MLP neurons of a small language model. Each row is named by its layer, matrix (gate and up: input weights; down: output weights) and neuron, and shows model dimensions 48-143. Each number is 500 + 50 x the weight over its row's rms, rounded and kept within 0 to 999. Numbers have three digits each. A neuron's up and down rows have the sign that makes its largest values positive.
Before each neuron's rows is what it responds to, as a language model described it from the Wikipedia text at the highest values.

Responds to: Second word-piece tokens. The second fragment of a word split after its first letter or two, such as m-ax, f-am-ous, Spec-ies, m-em-ories, and B-ib-lical, often in list or table field labels.
L7.gate359:500572560509519501518506474521453472544612519531378538537469585494434525506559497583548598447537547515490507468546469503462471466508533455497551485511502525533484392483466426662505492502484442567549492485518594452620514520569511532574479409513494459430486474474507370536542589430477418487
L7.up359:496508549468589489490496452452572505484547485600439463546476529541470609581422466552451520427462563480419531558537509546468452468480553447411410557454501411521534508506514443450397495582473464471506519420467510436561432562448551567516433444539515517456526573529583579495554527495493484540
L7.down359:436525374537441570524537531536531471546413520502462456473512537475576417508576422489480516501340455521538538583411499510435420505580361494541496411446474487528441512460493449465559528482467499491499483480510482497501459466553493449498492568554509521517549540574413489458508509524523455496

Responds to: Quantifiers and number words. Quantifier and number words opening a noun phrase, often split mid-word: "S|ome" historians, "T|wo" protesters, four, each, various, digits.
L7.gate116:455512492472510521576503503439476504544509530510471504452579521430483474455470509539522538477554426416440549471410490448592450581532574442425466429543563567462492427485504593515451422563420506595609633484383509485647541581493498524504582459526524467518481519451475532453524566502539498557
L7.up116:485480578375542456559572470450439461530492499406569560545415540417575543560517549460461544500412444508439545598471551434496384452520589514548514498449539511455525522539513570537506534420524546502494523517483553496565450463501528408505494519486481441502462562547516487495501521536476535579
L7.down116:556508553505406468484472478546468417390558520474542555551480496588490391510447469539456493480561560496500480405605449570479507472614494450495539527478561474473474488400497484513519543512560487483482585512549449526495555572479516518506565534484475543478462542451605469454452384515518497430

Responds to: Split-word fragments, table zeros. Short word-opening fragments such as th (th-us, th-rill, th-ousands, my-th-ology) and ie (Mar-ie, bel-ie-ved), plus standalone 0 digits in table cells.
L2.gate244:491470584527449485582445604499549486524458467495513458493445432420551534540491532420469606574444529518545457478497448437546437552566537405586457403565554468512474523501558625483479514538521585507439506405485491583587441597510457562535498444434579490465522471480506529496473506467519568395
L2.up244:447465473513437542555504602545557465580451515491407485576534483486515448571529574500443417449562468443544468535524385459608480520405464454517487439587597596550495446500564467490468531501492535472500486462556482531507520517476477471533524567432533512500381533428452578512541443508480492503
L2.down244:495547493519489541589516508596422438516538495461389434488536555542434381506511499577485425470494450542437505520494498427497560526450429501406472507539562475484430493472511430477461583392482438473558490530505524545537485426497408468471528544462482470568461493464496566526456480454560532542

Responds to: Determiners after prepositions. Articles and determiners (the, a, these) right after a preposition like of, on, with, plus word-starts such as previous(ly) and fem(ale), e.g. "of the", "with a", "previously".
L2.gate54:402503470408568477454451423534518448509456560531518511520480462608540482483479360474492561497629494561507500534507460471526491484567495459541507545621450533458414547412495507613418474497548462496513581508539403505498497523575502513455464441488550512523572624552594549501483469539449524452
L2.up54:498443499403535461449545485487550497514577491489435451500533526612473427537512466429489506461511467525468530508502428469515451465574462520542449405494482495537432522511526471615554531577617493560536506547490527463510466552554573575495530523507550413486555442370506435562594587503469598527
L2.down54:536520432493579498524502488512524454452484530492463392434531514564566491468623427469487483562506423537479417509502515448645456557607525492518394500602310518480479559534487524553464439459537427512500665456568432556521563450496584509488486511446534539527561529446532470507479494524506482481

Responds to: Mid-word subword fragments. Inner pieces of words split into several tokens, often "ac" after re/mass/cap (reaches, massacre, capacity), plus compass pieces and table digits.
L4.gate177:546557474462436579542530491449500580472541488510589528575585371550360600425483483515532540521503525404502508489423507568470493385546455555498448438454465504538492545525427484488454363496475566554436523473455491486423474428462555460461494476463499500528395462509537494426486566476517517487
L4.up177:500534542417516538491532564456505497526581555480503639469535510471509531511556541410494577513516579479599453390516517485516446453482571440471553489434480523555520452533474494495451382563526512560512558522557510546486523450540501459553521439616532455424484421521573482449486552439526467457
L4.down177:510542535584522457505538507420602499539481547441526543529540497479481475461439507443591564509397459497521448542530533478530497525504493487467509530470404560596421526508514485443543433531546560603488495427525449433359383504524531468526543538603497436493539435466561477597533518487588462479

Responds to: Vowel piece after b/h. Short vowel-led word pieces right after an opening B, b or h fragment in names and words, as in B-ol-sa, symb-ol, B-urn-es, H-am-mond.
L4.gate143:516550524484501492591484579460472470570485424527584455452500521469491535471490520500516529387456503528462530534489503610455441444488534586548452433508462514505517568519349508554441444620466432470520506440405499446464521489493441516559498530503487474490547518579550518418500519379564543440
L4.up143:498473411494486446476435515606585559506536473490519502490590512470481528513475425421438479512488471515517408522462457472528539528498431570549515476530441469410470352408584463539448509537479526464508496532545466522553514503557461516336553387492513587546486534444417435509491532496457477556
L4.down143:418487619540503526441567515492449495469486462516484533495496530520541437499499601483554543541504558440450431520490520445527356514441595484425500442473457504508507610558351529467503471561548567546521591475464458505541546419459543474557478604493557454539547515574550413589567489522524464561

Responds to: Digits in quantities. Single digits inside numeric quantities, mostly the first digit or the one after a decimal point, such as 8.2 cm, 883 farms, 3.6 L; also spelled number endings like sixteen, eight.
L7.gate131:476478504501543482547502595503461489491508456528560508416564448416593462478481488453516519421526451483497499490418409533515509508569517453573520562594575419539522505429468545540455600481563463473502553459526521426508451516523509476505479486475497576538454484405452463544577496566505580555
L7.up131:500501548498416556512556521544554462546505569552454475427473414509567607461538552400445467543450516501457578595503518542483488413564637460516544496489501474534448496396505549562456509490536552458458499608505530489490500446490525466501473402438473537532456513482468467509602449474508479449
L7.down131:505504420512503467498543569484458422487448544553526401515531466474466544459494503614529528551508522520492558515609494413536514431606531537460391552511593483454550471541484522511413540494546447540472476480481538490488460558573516462516534421452554531427472462383496471613450531497503550441

Responds to: Perfect auxiliary after subject. Fires on the auxiliaries has, have, had right after a sentence subject in biographies, e.g. "He has won", "She had made", "systems have been"; weaker on mid-word pieces and numbers.
L7.gate438:489513445460464491610457504498466478481482555370487534491498442465596605525637494535446567579515461410458533529520491426554504410492496506492484501625516518598518559474573511487505473449580464576488444459457502447545454432500512500537493564456476437497536488431444520575518416527494526554
L7.up438:517485523562472449539508579504498542501495462506569513485414484510505522521527455529409472565504445541598499498427484431473570470451463518586532460473525500358533479490594553525550473462544494556526430501434472530490512605486571526501513531486539553499495474523476471502526387510409545464
L7.down438:441431478424524585417415411538541436535524611451557523524504540571538570540407531517576514452534481521442483546587457465559517542496499485555500585535445509533504509489555505440487446537503454533402478463448596541496443497481451516450562520614526409581447483453485552528494493543394616569

Responds to: Century digit in 19xx years. The second digit of four-digit years, mostly the 9 right after 1 in 19xx dates (1'9'67, 1'9'90), plus a few stray heading fragments.
L7.gate351:372472511472484521518571450421518455471470523528522539538432455551454549403508549529466528472505550557597572525501496520543572466431401486464557512463421506625524472535451459506460517579490525504476551537446441475575527505488424631429427538442496541460515509485500562469509490536424558577
L7.up351:584529406508532565449575505496473549487486550448472442591487525497389519523493454540410536449484470534332555534474545471491436543453580511552411460443423400528491501433550529524569536465509506459503528501456506456425525487566393497540569508573497460575577481576489524566543552497459467398
L7.down351:530555514428524470506526486507505441514476458470541473439470554469547460490539465494455531429490549553532452523454418480464493494551491512523505498537482475557574408496472482526471512610463508483548526496536441493522536602387627480461365487498545490540535566590524482488533443464556466486

Responds to: Office-title "of". Mostly "of" after a role or office noun before an organization, as in member of, Minister of, director of; also opening word pieces like In(stitute), Rec(reativo), res(ults).
L2.gate55:519479440454606459468476481529386468542541441511511525560494361467514540540512535454526534496507438477536422565579440598547513426492530466438563468467442519530508550459510575419477484503555522458528470544453459444531535383507467590528505414506549441474501486501495538493419499463495536524
L2.up55:536439532497475436537502500537331362523441540520425465599535472465522463474541516484487391569489496501491499561602620560492547494488516483512409570497469516453598551474550427386501536522496502493456527440450531473415435498466560540563486410571479500479529538427457474442530455523568441530
L2.down55:546511469498481517575491461532522468449406516465407396511566473528548505524464452500529442487497513529528527430539458511404568485546423605592467465487465550539503529499489527479528612419511470591536411453518494497506472571567475413555522539592551642492480523488453508502481528475588500522

Responds to: Word fragments and directions. Word pieces in the middle of predictable words in infoboxes and tables (P-op-ulation, Elev-ation, High ass-ists), plus direction and position words such as east, south, upwards and early.
L2.gate339:536501466524504569470450560450586513539552500572437444483478405511491479532504458451509452496567509501581590557515479503523477520477536594430469492485610436464584402518463519525533460567403569594468579504462489478540506574542471466475460474502499488529599428450523446438632467547498519452
L2.up339:621523510528561612437511549477581461442511511575535541464468523457401439540579467450518572447611471409536384488591412493543537520481586582523502510458498434428519473488515514467488473506507510488411487465558560431479435560496495511519504439462503500464526432454437442448533497538632537527
L2.down339:517509564565542486445448444529537467380467471530617582513447533486510505485562440493552568495534462545449409537554451566484498551600553522524485626441419480519416563511539498433523460516466484490489553449505514454509418498450455491565474456426529561427442493533485514588423405505527504537

Responds to: Predictable structural continuations. Column-separating pipes inside table header rows (e.g. Name | Nationality |), word-completing pieces like Sec-ond, Bill-board, ann-ual, plus "==" heading marks and year digits.
L4.gate174:386424500463596436423475525539477549532467597464526515654448502600418497480435529520455547561574458565433534488429517525562488444498429471550515477550470543532566577470513469513549485507573456516537516540496557486446549470423433497492457492467441395548586480466484556539568547509546455428
L4.up174:500497464447517488413520543572491471522476551533502540638469486548505489454382489514546566422586528467449536531457482533540449456507472473419436441432538478551585440412524483525476470434522528508574504458558549467461515542488459444492507552381521477602599470567415494608577530518461455476
L4.down174:601518464540469526540541639455489440567502522528418495484456528394491554440471469479496527463516504411457409559491503474523500523443491459378435559422519560519526450536556508501544492497456552504488544406552464505514481580544536488528527578505491451586485561529432468590486485507499458510

Responds to: Mid-word pieces, lead punctuation. Continuation word-pieces inside words, such as em in memorabilia, stem and improvements, or ction and rick; also semicolons after pronunciations or native names in article-opening parentheses.
L2.gate383:452516615520542451504502524487507481481451475539407509521396436461554538535571492496450459452553509533464505542469523474508546455522468450545526504475691566467531490546469495457511522596491620497475592624440492440499504570567496486510527478477569527528530458508522498542542561428561537510
L2.up383:520493457519503519557522495518504495590487424451577532478432499444434489557543540438487483526445436529485564462509579425443332388510485564573573436538484552505557425476562531500517485556475471510531626512547475540494519424448495448459555515528541492494410533497476410504587543504494518505
L2.down383:512428496500542563552475533500451576537560456472503589475490527544486501621508600445505464461420478528525517441471515522479393449567516543456584413543420507434567413407637489565476483518479552524520534430494504487496520452495497533525470583536519490497481489541504431450525482542476562463

Responds to: Mid-word and year-digit pieces. Second piece of a split word: century digits after 1 in years (1895, 1916), or name syllables after an initial letter (Birmingham, Bruce, Cesar).
L4.gate170:410520554575569426493546499418463491571521460452458539486474498487564525515459522437430559482499530581427534517514500543531443469547499483553570450530508495467546505456430506465524370450476555477484559523478471464515445480449434521543382519441435469424453493563507538543576341463553538471
L4.up170:516424496454469546519477537520422501425533566481562567523486531392566494613499449554401544508540408517483505513579490490495531600533529469534522532544395600484496438472493497504533463544579471416483445506456463540509514525527556479507566432529462558527563471537534500474499428476482498565
L4.down170:600546457552473570545533587496539480516499542538501462559484533496527527389536448515495490479541651472500509550579490487525486463570527467425559528446485554503508421474435507507501476526538495533455421556512485550493644554523419573466519502564465453579526547550535543468545543540523470432

Responds to: Early word-piece continuations. Second subword piece right after a word's first letter or syllable, mostly in names and places (S-ter-litamak, Al-As-f-oor, D-enn-ison), also I-f, Ab-ove, and "to" in "18 to 24".
L4.gate250:457557485511558480515497539516429564551578489339432510471531527516549507474444405457463481516435558524560519552500546467513543499504574556395485417457440531432512469488552476517497519460385486542453488501419584451559553507521517590542569447471396454524586433487594581481459506594444534537
L4.up250:543565475634473598518472518503465569570463540508471416472425571521494507508453496467428513473478448408477538485466493523557450533511426404498586464486554587411545441483490457546488483512539449468461504502453541502538504496529470446420510575418453461499527537424518524514505634493479479583
L4.down250:494468507551482519578419481564505491449584437435522500416522491443450595469519449461556538444470499550504439454511550503480481462490527431539578543495448465492543511517453435481514473455587497497490377442507420499547447600565578545487564502517476538468466475456528526504527537519557411491

Responds to: Second piece after initial. Fires on the word piece right after a lone first letter or digit, like the 9 in 1950, air in Fairchild, oll in Collins.
L2.gate99:448459556493542509503529480543430513497559521415535542545512554539500411390405452484479483416523534542503496533449577540451504431480484520429599509518504538532515519506542541404450509482515411456438496501490548501386540504473486493473435568529435502510580498531564451609429467445493491469
L2.up99:532500548458518540507517477453464613508532471533497532495535505553424495496403647532457500491551490520466407561448576504450591506449540426527512513487529543479442462479456592461499443464492508403466544429455575534493505495463467438451452529510528568478506446453563476461466507376468619591
L2.down99:501505415507493527552557482490522523445529482501494416554531395455508528541529486552469519522487531473455473446615422506571431466546530486516444509458483542552540400547482412511455436512502622442569523459412419522583492518449484468527528534412587410410454509458543527443468513567483463519

Responds to: Post-subject verb slot. Main verb right after a sentence subject (has, have, include), "next" after sentence-initial "The", and the line break ending a section heading.
L2.gate283:468587518459539553462543501394441570440540500491487406538462449511485535592490453520481540488514512453432571526479441466571489495493492476446553506524538437429494577591464417520477413515559622474540456449530579445545525450549566440402501491393469494515567572478498427463551468438571478544
L2.up283:494554467467460528551531481435543459463525503502486453526547509576529460509584442436482485495478504490440517406548442465455543507568502469488508528524514478502508508482550504485467420556459471515399504430562605546608487484576613539499578508526547540388506534446476516541528401520580516569
L2.down283:542514480523391452527471475491511456589475473514452508481475487524480461444498396498565416525437512496549473483620488507510541520430543569513423525573429567543404429460568534473493397531458457475469560451480501583456506509562489492548544429468565513426490536474545559575551487494442444519

Responds to: Word after "the"/word pieces. Ordinal or relational words right after "the", especially next, first and same in "the next day" or "the same year", plus second pieces of split words like ed-it-io, S-ource, E-xt-reme.
L4.gate91:444423566447540534446511411506511502434613518534467502395587567483387478555441435529540508505613492487500444584511436424492537580460516523473462472547539455433472578382461519505528469572416486503499506406492520426494462455507495450500585517460475495567537532459501377562543505462470583514
L4.up91:465559519526452470509467513383563501508520457420607479523481522449433502505440423577498533615478467473442538551489437518492521450475505515473518501485451556562480473535563471563506473542458430565537541562394540424505546567447561474501464457609435516581540536463502590507497501501455506456
L4.down91:589489545528595468497562490476527510614525553542471579452529556501622492534492526522412492534593416508497505579490507565544463507507528513477481429451446496461512523552380516465497389448469491461437581411554424500534494550454524407480528515468496445529446576478456417598516500473533435502

Responds to: Digits and mid-word pieces. Mostly the digit 2 inside numbers in sports tables, scores and year ranges (45–32, 1925–26); also word-piece fragments like ci, y, ates, and "the" after "at".
L2.gate291:460485428518462484511489436425488500442519473501501452493399503506501471395578434418532456521600506432551466536488529600615432494470511516550545521476479496430563557534562557545506528462448488431471470545452519504485445554479563508472550435581429418433566508522410531452547511437611471499
L2.up291:452558479521544465542529473561480439483515546579411538456466542445514470490521450524422590424542394390457470382571525467477499496412455552413593544526571421447442523485380475550517552487490544460465437492513534530557580543468554469527471499497443467530428452481514560485563490502590382586
L2.down291:505580506452484466391519440546510471479514571555550498515563581484421524542455533530400619481505490443495567408564544441468552513604454471488592570509566478475395474478381518530438560531525441571499444486546449575499546516493468477533407486443485521438426518396579619458465412535442491479

Responds to: Word-initial fragments, "prim". First piece of a split word or number: mostly "prim" in primary, primarily and priming; also leading digits like 3 in 3,000 or 8 in 814.
L2.gate341:500513558555474527479465562543578433528562494502488507576467506441468517519563436448447471360519462432576396532434439481512583581522370474480470511549533459463544550469512447532512511602476524422539549528575432420516427549567498544515452502459491548496538421408461517474544524498596533487
L2.up341:501478532432426514478435576501536501419470522383644459472564464469494443555503515418520507498500472395556495544529473581496569545555524481509483432413530510538476545517467440530491532554484501499525555446533435521534501514499470565466531460528560589440541495413515475462522493507537552568
L2.down341:540527595448468508474539486407562549466480535462564467426510485468504408510558512538530477654478536508460565399448378576484504436436591518610508475464590471573410526526456473500485491508498422499527543451466476530533549477399515491472539608456460513482516544575478483443491512551480522522

Responds to: Table column separators. Pipe separators between cells of wiki tables, mainly late in header rows (after Votes, %, Language), plus word-final suffixes like -ing, -ial, -ption.
L2.gate82:456500513484504499592548542413522462529536527475465563506417493548492508532587553566549546448505480399504546451453517518476519491438443493463507438504616500498484447492445618541437480548577571448477488625536485496514526502455555441464488428473486494528573480511436541569422602441621504546
L2.up82:534551499453602426478488458498529600577489546521567428533501543427431515505496539493477483397486511404424491446495533574481344444569390573460380522598444603482494517439538481550522512536540495490454400533447435530553471470584478553459505534553474506526515514478507441435490467432543561437
L2.down82:357535468421540519497577491504479569598536504420425533532470595572375508496481541586404495516516490566443511511447497511453489446467531428532545528530547526528560506456387528452453446559468517504485490517549584455475472492493498401460537482465519428481503507536414510466524463555523437530

Responds to: Article before a name. Mostly "the" after a preposition or "is", where a specific name or term comes next, as in "at the base", "under the jurisdiction", "known as"; also the prime mark in coordinates.
L2.gate130:583482553507527507505506457508441477523572429435489464557472526454415563541513594514439496393563479548580420524495436466539541460560460479542450462456469518428437520415550470495489506513520569465499476473434486394504428554574489571456528525549516485516412527453440533592571595439435439514
L2.up130:446536521483468533511507534500437484450498462495503465647522454465520488507523425495544431465515530558592521541421437526488551432561465442462465549463590475453562453490524550449444471525525446516513454523422477411456454460563541434521579647449363503502492433486532475576539506456517509498
L2.down130:470431496501537525506517527575450436410515511446498487560532481461445481520406506506577508531452471543603463462481447578552570494565375494421450521570515504464550505515536535464469511484454443438495413464482485445521534566501476538546589594418450574548515472533521561566500570529424489510

Responds to: Mid-word fragments, coordinate minutes. Fires on mid-word vowel-consonant pieces like ol, ot, ut, rit (bipolar, Political, Critical) and on the ′ minute mark in coordinates; weaker on is/was after a subject.
L4.gate41:502442456437511555469475506479522545537503435567437385467444422497456501515460466554521495450497494500470606450480616594450521540444584444447487395333513379555513420500546516512495478483471437494506416428497496551497551502399428448476513538561507538539456413515484560542526501531604598598
L4.up41:412541518476582559485522509541470509462557515496570445544608502584491579533541399605504493416545365479461402501528544569479518467460487461496527531474464480530511430490544580498475464508493469446510427486489492461497421483483547484539430448580484599520433544505607569408548492451479473553
L4.down41:637406468545486453464547501464514465544426398509421590519489461516549562539451575454508534486520494490532558493607497531510523443561459433444498489503437412569409441496534458505391498542496493453598540528473544523429546562513486434500426497547490541504500531460488533512444426498539539494

Responds to: Year digit "1". Mainly the digit 1 inside years in tables and lists (2010, 1991–92); also birth-date closing parentheses, heading "=", and word-final pieces (-is, -ily).
L2.gate90:522482517409485374592535539549478499477508468470467546560479475598362471524553598448480523549524408533610534511485542408507524483405450453483455496499519518516543518561492483544517555489500475540633469507449556535391597522470576487457500516605519487488451486582470523495558493536511421595
L2.up90:546504411506454483602603529499537544484437563470525423485515535523388520576576497527468600494494461465438393506430542522518492482455462541426521553431476519559528458392438446502495461471491534469535568502515522572547561497409505542445518443524553447491442529505511506459491508468582489543
L2.down90:500540461531600609470530492427482516481491530490574514499511491448523559414562425477532534485456537475396432539520468605465461501539556523466557522475461508488436392462451416492524499518490579385422484455513517554536463489537460520541492495409535484532495493409473517442465533533494514428

Responds to: Place-name word endings. Final word-piece completing a proper noun split into pieces, mostly places like Oreg-on, Indian-a, Portug-al, plus personal names and words like Arsen-al.
L4.gate155:481454402511480485543461535470498452594460480459464529556503528449474486505490498473412473468536473504522414461502595482389504486469527479490535499476586485509520488491614509529510568486502491568521482489508424490530535470417470458522533525495516478501518446497487413491479574522541495544
L4.up155:587477507481540443550466449539528522517404436471574495557471536496511417430479557535455464503503495484507425522545497426421522417532550537489440520577516504532442524489423433526540462490446606505516397516521558497461536476515492497441619441507512486450444384527520580526426432489495425614
L4.down155:490504528479549478479527508380419463441587510520568502403519480493502558425549501460508461513474516352504546465530497567601521452465467506431440433472514549468452448570415527482574575506581463396503560515532395598467558566527475451537499556560486472465543606517496510594517485484578523539

Responds to: Article after as/is. Indefinite article a (sometimes the, an, one) opening a role or category noun phrase, usually after as or is: as a guitarist, is a town.
L7.gate335:419479573455557441492449471462508413579533535506521485428609479504532469440487433608501530505556521547625467510499489362514545571492473471525448484537501434517498553481509464512487491577586509548481448573473529591457566531573539555526466532451494445542503502478528448468434484508521549480
L7.up335:560500507523569545535479577418430616570437425488556544532508588453491523510529505468439469533449595449507409406454463450529536469520587418411588489417586528495489534497546487518437397459539479537531533458531522493545444490462563439497461492493464361607505537461465489495385533602430546567
L7.down335:548431534487477547525526470491496417535558588493566500467447592469572528470475442547488546468445565554454487595497421482471499580489500487507474515420390369512474564505531491558361490561569539556473560545524495525567479494477494487535573550539528501419602535539592439483582434528490473478

Responds to: Year digits mid-number. The third digit of four-digit years, after 19, 20 or 18, in census tables, dates and headings, e.g. 19|2|0, 20|1|5, 18|6|5.
L7.gate0:480593467443488522430428497537458492411539562462508504533575476388498513470485435525551533470460498451444520452482531410479426407498463526423530454440462461513575459499563565539474535501516486472459569460420477499457583611439556536549533458513500483531468488537495537490488525555450416537
L7.up0:456515524514482438558483562455531491484430416474569502537360423491550571528480551477497425542540474493566523547482453521629545466476493419470477579437562527504460502506562475471440425498592479525509501463539415484514456443544532490470483590555468507499533573539454500521503528484555536457
L7.down0:397495505390514486419471548517599549545539449413460535605578520444465387542579528524509439440479519505404498550485476551559494500456482473533410507516551473572446471374565531464493464435583595523481514550413492563505494502476445490411526458501486540539422568501503587531490463569444545487

Responds to: Early word-piece continuations. Second or third word piece of a capitalised name or word, often in lists or tables, such as S-ir, K-y-oto, D-y-er; also list dashes and colons.
L2.gate317:505465515486638376458472491531546507500463510482445504418489499445579494465486449540535559491503489508390383608508531506445387530506558493484447480470489527404605551524539511521528558491471500462501513490494510501545454495646409580571547546525470511454443498560572514477498439635499552453
L2.up317:500519497520593521474510462494479479548442547366551457478445568428516524540521435482489472471514545453505504541514425624476516471551590503511552382537477528517587479443497536472471440547486480444412485529513478502597479495552560459464472558502503471503551415408478526459431487481514550552
L2.down317:534578487549557585411486491512475459445507516478529502462458559470492526553485457413548542472483561426540470544609545425534599496517533545532577525498435480557459446470438490492553478531573535485427572444454477480454487520490607512506522469506556503555547499498525435606520510470489436546

Responds to: Decimal digits, word continuations. First digit after a decimal point in measurements and times (1.5 meters, 0.01, 10.11), plus mid-word pieces and life-event verbs (married, killed).
L7.gate385:460550488400499519533506568552534611528501425517494424464511439428576537524545527613521441523544419435532452509420563522478486508468578540602460479492516402443510511494570505534546501484548552511493529420478470451477483530531586535493479443531585505460566550510512432532477426440578597458
L7.up385:536509426544493480414463557631522521494491547536491472483538438436518483503542516443455504510443526523426439576519517450598471415598397427459475535500480427566491458476536558540480468558547525499508554628481554529549462509462529500385467429485634482589477477512450518494451505429531536508
L7.down385:539483475543393480423469459582536422535496524561464467466700451470431422507559425454506439510548547518468534495516583512531562461436515538491617488492540448450505468469459477453482524437502530483456534490563484659492474488427517555472524484479571560453544672455493493566436513393473549496

Responds to: Modifier after determiner. Adjective, ordinal or number words right after "the", "a" or "one of the", such as first, next, other, three, plus mid-word pieces like hist-ical, comp-os.
L4.gate202:560453505500466449532527509474525476421564489469506517527434414503429559522543527568448483545503422475419490523552482367460396572514521482484444460521607420554441525556497459570450579549519463601509561586505487476537414518481550558505506452413472506495502484427562525464532509585461500480
L4.up202:497526450534494557503526468536453454439474566451459482526538510532490540526392533560561490441511464483515449460555445514537557568529517506366438451442542503471426567479512356532582510513584496557578486488413572553433474535457547501532519491511509473450476485486483493473555573503558495501
L4.down202:522528535457485477483462522591553491472533480486516425505398576545451550531439523499547568442520527545531495470428469437423531414582498537552540448482416511479602556515530501461527482419445523545432567568529456483548461476532600426498510510543503501514476490533491460576544446509474555514

Responds to: Role "of" before organizations. Mostly "of" after role nouns in biographies (member of, founder of, director of), plus "United" in place names and fragments inside foreign surnames.
L4.gate447:547417415518521528530449431553426522550437433507472582515361500478537533508531535412514485577503485534529530482486505388540551533440583477520511493495454480448537493450489570538483474476504509501446468493471482550508514524436405437588433497489567574541444546548431431494582517468499537578
L4.up447:483539450530445494537572497491432453659435445424439521485508519469502523552502474518505510460498482464492602526552465506405473509484503467467489535589484510518424508510508528557526630457557449492465512510482492421494492439530477529592479526506529533585476588477448338501520491529463475490
L4.down447:519486371579452520488401404568514508486440533464457528493505427497508542537478438494391524539527551508541486484501543594534462538548513492510559480360481457519584520551599640527466396535588490457539460485587442505439431507488493527535444596454469453553410476493486451432538555462511504496